Weights of a small transformer language model.
Size: 15 layers, width 192, 2 heads of 96, MLP 384 ReGLU, vocabulary 1537, 5.9M parameters.
Architecture: learned positions, tied embeddings.
Training: a variant of Muon for these matrices, 9032 steps.
MLP neurons of a small language model. Each row is named by its layer, matrix (gate and up: input weights) and neuron, and shows model dimensions 96-159. Each number is 128 + 24 x the weight over its row's rms, rounded and kept within 0 to 255. A neuron's up and down rows have the sign that makes its largest values positive.
Before each neuron's rows, "fires after" lists the tokens most often just before its 100 highest values on Wikipedia text that the model never trained on.

fires after: " R", " r", " G", " Sw", "wo", " g"
L7.gate45 [130 120 145 114 119 137 128 133 114 132 123 105  93 127 113 130 133 152 152 140 132  98 134 187 163 106 116 145 146 137 135 119 142  78 151 128 117 118 162  77 152 140 158 127  65 179  83 133 125 124 119 103 122 169 136 134 110 122 124  87 106 106 141 149]
L7.up45 [116 133 121 151 107 167  87 131  85 101 116 152 129  91 104 154 127 132 139 133 109 116 127  86 173 155  92 162 136 152 125 130 122 160 180 149  82 129 131 131 134 101 131  75 116 164 106 138 143 128  88 154 113 187 177 129 109 139 133 115 151 160 131 131]

fires after: "\n", " Al", " Cl"
L6.gate221 [148  92 124 143 114  69 131 164 139 134 135 124 107 152 169 101 135 128 130 158 148  85 136  95 130 121 121 180 147 133 156 149  86  84 154 152 140 137 109  70 157 127 131 121 140 124 115 125  86 128 134 114 132 171 135 133 127  94 154 123 138 108 114 126]
L6.up221 [138 134 138 126 145 129  88 156 129 101 136 171 154 105 142 108 162 132 126 125 143 109 162 128 119 107 119 121 152 143 132 133 121 132 132 127 136  55 119 125 136 157 140  94 166 174  96 105 147 131 113 133 117 119 145 121 108 115 159 154 136 147 122 120]

fires after: "\n", " \"", " ev"
L6.gate104 [144 105 117 151 157  93 101 135  98 123 119 136 162 196 200 106 130 115 112 105 108  92 158 134 124 108 136 147 146 163 143 103 132 128 115 137 155 142 136 142 169 126 143 100 134 163 176 134 104 134 113  98 144 119 120 142  83 114 172 138 172  56 133 147]
L6.up104 [ 86 131 135 133 142 149 102 176  97 135 111 139 147 154 129 135 134 122 132 126 138 132 149 151 150  92 109 105  78 131  98 164 116 116 121 145 121 109 171 100  98 128 139 131 112 113 118 140 139 140 133 137 140 151  73 115 103 124 157 158 132 144 156 148]

fires after: " R", " r", "pl", " G", "i", "l"
L4.gate129 [108 149 156 131 111 140  62 118 129 143 145 115 183  92 129 145 189  77 109 126 164  94 101 136 135 112 109 127 153 136 132 117 148 141 149 121 147  69 151 165  94  97 135 153 100 134 114 145 120 116 125 150 131 131 144 114 139 106 157 119 135 138 174 126]
L4.up129 [ 90 178 141 132 141  72 129 114 108 139 114 122 133  94 111 110 192 129  87 139 191 158 157 111 155  75 129 110 134 128 114 120 132 117 187  99 107  93 132 134 149 155 117  99  84 114 120 144 118 115 129 103  93 175 134 149 138 131 119 146 148 136 125 131]

fires after: " ", " \"", "-", "/", " (", " W"
L3.gate206 [174 151 122 139 131 138 133  88 115 176 110 106 131 114 110 128  81 134 121 128 116 135 136 158 137 109 126 117 121 138 104 163 141 110  83 130 113 134 121  98 112 135  93 148 124 116 163 119 160  90 124 105 144 104 136  98 142 147  83 116 106 150 100 120]
L3.up206 [115 113 118 169  88 129  89  98  86 133 152 137 125  86 127 120 100 123  99 128 135 139 113 148 137 102 128 136 131 135 127  73 139 143 148 160 133 152 130 157  79 140 103  84 162 118 118 132 163 106  78 156  94 123 126 141 146 130 175 116 157 110 110 166]

fires after: "|", " V", "ens", " v", " Gen", "z"
L8.gate315 [119 112 134 120 140 127 137 107 132 132 119 122 106 143 135  95 118 153 142 141 170  76 184  78 121 105 115 119 155 127 159 156 140  89 122 134 139  99 141 156 122 131  94 152  92 126 131 123  59 193 163 142 160 104 152 121 144 105  66 197 151 102 128 113]
L8.up315 [130 121 126 165 183 142 134 106 150 110 126  93 162 116 106 149 118 146 125 119 179 124 145 113 159 135 153 131 135 106 104 104 117 158  78 122 173 118 108 128 143 126 120 143 158 129 109 103 111 155 129  91 146 177 142 154  96  91 116 131  91  70  94  84]

fires after: " |", ".", "|"
L12.gate72 [119 111 139 132  55 136 136 164 144 112 122 126 138  90 148  96 107 163 139 109  95 172 149 135  70 121 117 124 126 139 197  95 137 107 113 116 142 141 142 137 113  93 116 149 114  85 131 132 103 125 126 118 129 169 137  98 134  96 125 132  96 131 101 144]
L12.up72 [116 126  79 124 150 113 139 135 124 102 134  97 140 158 140 158  98 120 164 118 111 168 130 128 126 125 121  71  82 144 151 136 117  98 161 157 128 160 185 147 119 117 137 125  86  80 112 129 112 103  94 117 157 144 133 125 127 107 147 171 102 118 168 171]

fires after: " R", " r", " sh", " c", " ind", "ed"
L8.gate158 [106  82 138 124 114 132  82  95 107 120 120 148 142 148 122 172 150 168 162 117 112 110 119 116 137 109 159 126 163 139 154 111 120 133 110 107 131 104 141 149 117 131 108 124 105 122  64 156 133 152 103 101 123 144 111 145  81  92 135 110 147 127 149 167]
L8.up158 [ 98 189 129 116 155 125  93 149 131 127 117 122  81  80 117 141 145 127 128 163 138 119 148 155 146 142 131 169 104 109 176 130 160 124 127 127  82 143 116 106 119 130 165 168 118 140 139 148 130 144 127 165 106 159  86 116 107 119  94 130 194 104 161 161]

fires after: " en", " per", "er", " a", " an", "z"
L9.gate258 [128 144 153 118 108  98 107 127 158  92 111 161 130 117 127 156  94 165 140  63 107  88 123 101 120 119 140 125 120 138 112 125 114 117  95 153 126 153 147 146 108 157 100 156 106 148 129 129 152 142 174 134 171 126 179 122 129 115 122 137 123  68 213 116]
L9.up258 [133  97 139 150 110 124 136 105  96 101 102 146 124 160 118 145 114 129 154  87 143 132 134 168 153 120 135 119 152  92 141 171 122 115 134 144 111 106 117 188  90 124 147 147  95 112 116 126 102 148 183 115 142 132  58  70 167 107 130 106 110  86 141 118]

fires after: " a", " the", " The", " A", "om", " v"
L8.gate279 [148 148 121 117 142 147 134 115 125 147 152 161 132 142  88 136  74 144 127 116 126 126 131 158 121  83 124 123 102 162 115 116  64 138 153 130 144 109 106 126 111 109 118 142 156 112 150 120 139 195  99 134 117 129 149 125 111  96 116 108 141 129 119 120]
L8.up279 [139  86 146 106 116 108 165 157 103  98 136 156 113 132  78 133 125  91  71 133 175 103  95 126 116  96 129 144 124 171  83 114 149 155 127 122 132 143 121 155 165 136 113 127 178 119 126  79 185 144 115 138 136 175 105  96 111 144 130 109 129 177 144  91]

fires after: "|", " |", " R", "ajor", " v"
L8.gate212 [ 90 113 191 134 145 115 125 114 137 112 126 116 160 142  96 129 158 109 121  91 181 124 155 108 120 131 124  78 103 125 167 165 163 116 131 162 121 166 136  98 129 110 115 111 180 153 125 116 137 106 102 143 134 155 150 161 118 125 111 155 122  94 169 139]
L8.up212 [131 107 145 167 134 138 171 133 109  80 124 126 115 105 145 136 128 128 162 132 151 111 141 126 101 124  91 127 123 148 147 140 117 133 125 108 157 114 152 129 153 133  87 156 169 159 113 135 122 132 106 103  95 159 149 132 145 129 157 147 136  97 117 117]

fires after: " B", " A", " an", " r", " l", " M"
L6.gate66 [135 157 146 146 155  99 124 111 109 161 110 138  96 143 105 134 136 160  89  90 142 130 160 102 172 137 124 132  92 167 134 143  95 118  98 145 114 133  75 118  92 115 121 140  96 129 132 120 133 128 121 114 158  69 100  81 131 155 130 154 115 113 109 136]
L6.up66 [117 148 144 115  70 105 143 141 102  85 174 119  89 166 108 148 141 149 148 144 141 123 150 102 118  89 140 162 124 119 164 176 177  85 155  98 117 170 125 145 132 121 126 132 139  91 147 101 134 133 132 143 148 124 119 100 158 124 139 141 133 117 108 147]

fires after: " ", "\n", " Party", "|"
L3.gate372 [100  84 134 129 133 131 128 130 141 114  86  95 156 155 142 106 124 124 152 109 160  99 175 104 104 134 156 143 147 158 105 129 151  95 106 133 114 140 149 118 147 151 107 100 140  96 117  94 123 132 115 125  95 110 143 115  97 115 137  81 119 124 127 138]
L3.up372 [127  95 101 156 123 122 108  92 137 116  90 123 170 151 129 133 152 102 163 160 121  93 182 109 165 131 111 129 151 159 105  93 129 156 125 126  94  88 116 131 156 129 135 117  88 159 125 171 118 129 112 142 114  92 133 159  76 120 168 162 123 141 157 125]

fires after: " b", " M", " m", " B", "s"
L6.gate19 [163  91 146 127 111 123 129 113 116 140 143  97 135 111 126 117 131 135 138 149 168 132 114 121 160 146 139 149 155  91 167 156 119 129 122 120 133 113  65 147 137 155 120 121 163  87 113 118 129 116 135 133 160  98 161 166 119 115 175 127 140 119 133 134]
L6.up19 [110 119 176 139  86 167 126 137 155 111 130 117 139 164 117 150 164 147 136  94 133 110 133 105 116  61 136 125 135 147 139 142 182 108 109 113 108 115 120 107 133 131 130 104 103 169 114 120  98 122 133 108 125 111 133 161 135 141  65 113 120 141 133 146]

fires after: " J", "ar", "l", " ph", "h"
L8.gate318 [105 138 135 134 127 154 112 121 127 107 155 171 164 110 135 119 110 149 147 127 147 106  95 114 130 122 156 166 145 129 160 110 154 130 112 129 148  92  90 185 134 117 160 200 101 150 147 117 157 135 172 149 115 128 127 142  76 138 183  90 146 106 103 128]
L8.up318 [130  91 149 108 142 121  85 111 145 140 119 138  68  90 134 145 104 141 130 108  93 117 111 157 103 127 102 127 148 124 191 127 124 120 145 137 111 181 128 182 170 125 150 157 149 120 145 120 134 126 124 149 112 149  78 137 109 117 110 121 144 131 161  96]

fires after: " m", " M", " f", " c", " sec"
L7.gate44 [154 152 140 101 135  95 155 139 111 141 115 154 136 162 174 101 133 135 192 153 121 168 108 141 155 115 137  98 133 142 153 146  88  92 111 140 152 165  99 135  88 122 134 118 111 147 140 115  76 143 140 109 106 115 134 169  92 126 126 138 140 133 204 113]
L7.up44 [115 125 167 135  69  97 114  96 140 120  94 119 140 132 152 117 124  96 116 176 140 167  98 126  80  73 154 117 166 110 157 138 156 140 163 128 134 117 121 110 112 162 145 128 124 141 114 111  76 109 129  92 120 110 124 147 122 135 105 141 104  89 158 158]

fires after: " to", " would", " and", "s", " the"
L9.gate241 [152 115 106 139 141 135 138 161 150 120 136 114 163 147 122 133 106 188 182 121 133 145 161 172 117 147 123 119 133 129 144 160 155 119 128 119  57 131 149  87  95 108 125 104 123  87 159 121 114 157 113 110 121 109 108  87 158 118 110 157  90 169 113 122]
L9.up241 [140 120 117 119 115 156 122 105 164 104 171 151 143 108 144 120 124 137 120 128 127 134 126  90 124 140  93 104 161 142 166  73 136 153 132 103 150 119 125 112 101 157 119  81 101 134 128 125 101 158 132 133 122 101  84 116 165  92  93 100 125 139  95 126]

fires after: " the", " an", " The", "al", " est"
L10.gate201 [ 96 113 140 132 170 138 141  88 160 121 144 149 150 137 136 141 113 171  92 122 127 100 128 153 108 133 119 125 124 140 130 108  93 141 176 140 170 160 167 122 184 102 119 110 134 121 146 158 105 106 134 146 152 185 151 124 121 119 147  73 113  94 143  80]
L10.up201 [105 139 151 124 101 145  90  93 130 165 127 144 124 134 133 154 139 130 116  94 105 114 111 127 122 136 145 149 131 148 149 144 143 135 134 120 137 172 140 137 166 134 122 180 184 120  97 120 172  89  90 119  86 172 148 101 129 113 125  80 136 124 104 161]

fires after: " to", " not", " would", "e", " can", "ould"
L8.gate282 [120 103 122 118 128 147 103 127 140 117 128 134 126 123 101 137  95 129 153 120 153 138 124 144 111 146 125 108 131 147 104 138 175 160 106 128  95 118  90 105 150 107 108 141 115 129 125  77 120 148 133 126 140 139 145  57 138  71  90 113 101 179 130  87]
L8.up282 [114 118 131 121  75 136  93 143 122 130 113 157 101 146 127 141  97 128 158 141 146 101 138 102 106 118 137 104 106 166 104 135 109 155 170 150 126  90 150 134 149  98 123 118  65 133 128  92 112 141 108 148  81  82  94 137 156  90 133 122 127 115 171 137]

fires after: " (", " Con", " \"", "\n", " con", " new"
L7.gate117 [143 172 137 132 143 126 138 119 142  81 157 151 134 116 115  96 103 137 137 124 162 105 155 167 164 124 142 122 160 114 104 161 126 117 130 138 111 127 149 125  83 118  93 146 149 114 137 110 160 121 101 106 108  92 152 151 125 109 122 133 103 143 127 132]
L7.up117 [128 111 137 148 122 126 107 106 159 104 119 120 137 159 145 138 119  98 106 107 120  92 146 141 174 109 154 170  92 107 115  94 118 103 129 133 134 131 160 134  78 176 143 130 147 136 136 139 110 120 169 104 131 127 116 107 136 156 106 127 141 102 107 162]

fires after: " a", " an", " A", " Her", " An", " Cal"
L7.gate238 [ 86 140  84 126 115 160 133  92 126  95 111 116  65 153 140 124 122 110 113 129 144 140 131 139 136 149 139 146 120 173 132 118 107 135 115 122 130 132 173 114  90 135 119 145 101 130 153 138 127  75 191 113 158 160 136 136 128 124 152 136  89 121 117 139]
L7.up238 [115 181 107 105 103 109 175 114 135  90 159 140  89 181 128 134  86 107 144 102 128 125 102 143 134 133 121  86 150 119 155 200  99 109 138 112 150 157  91 134 156 177 154 158 135  97  89 113 104 135 156 139 157 138 104 158  96  92 138  96 161  78 153 144]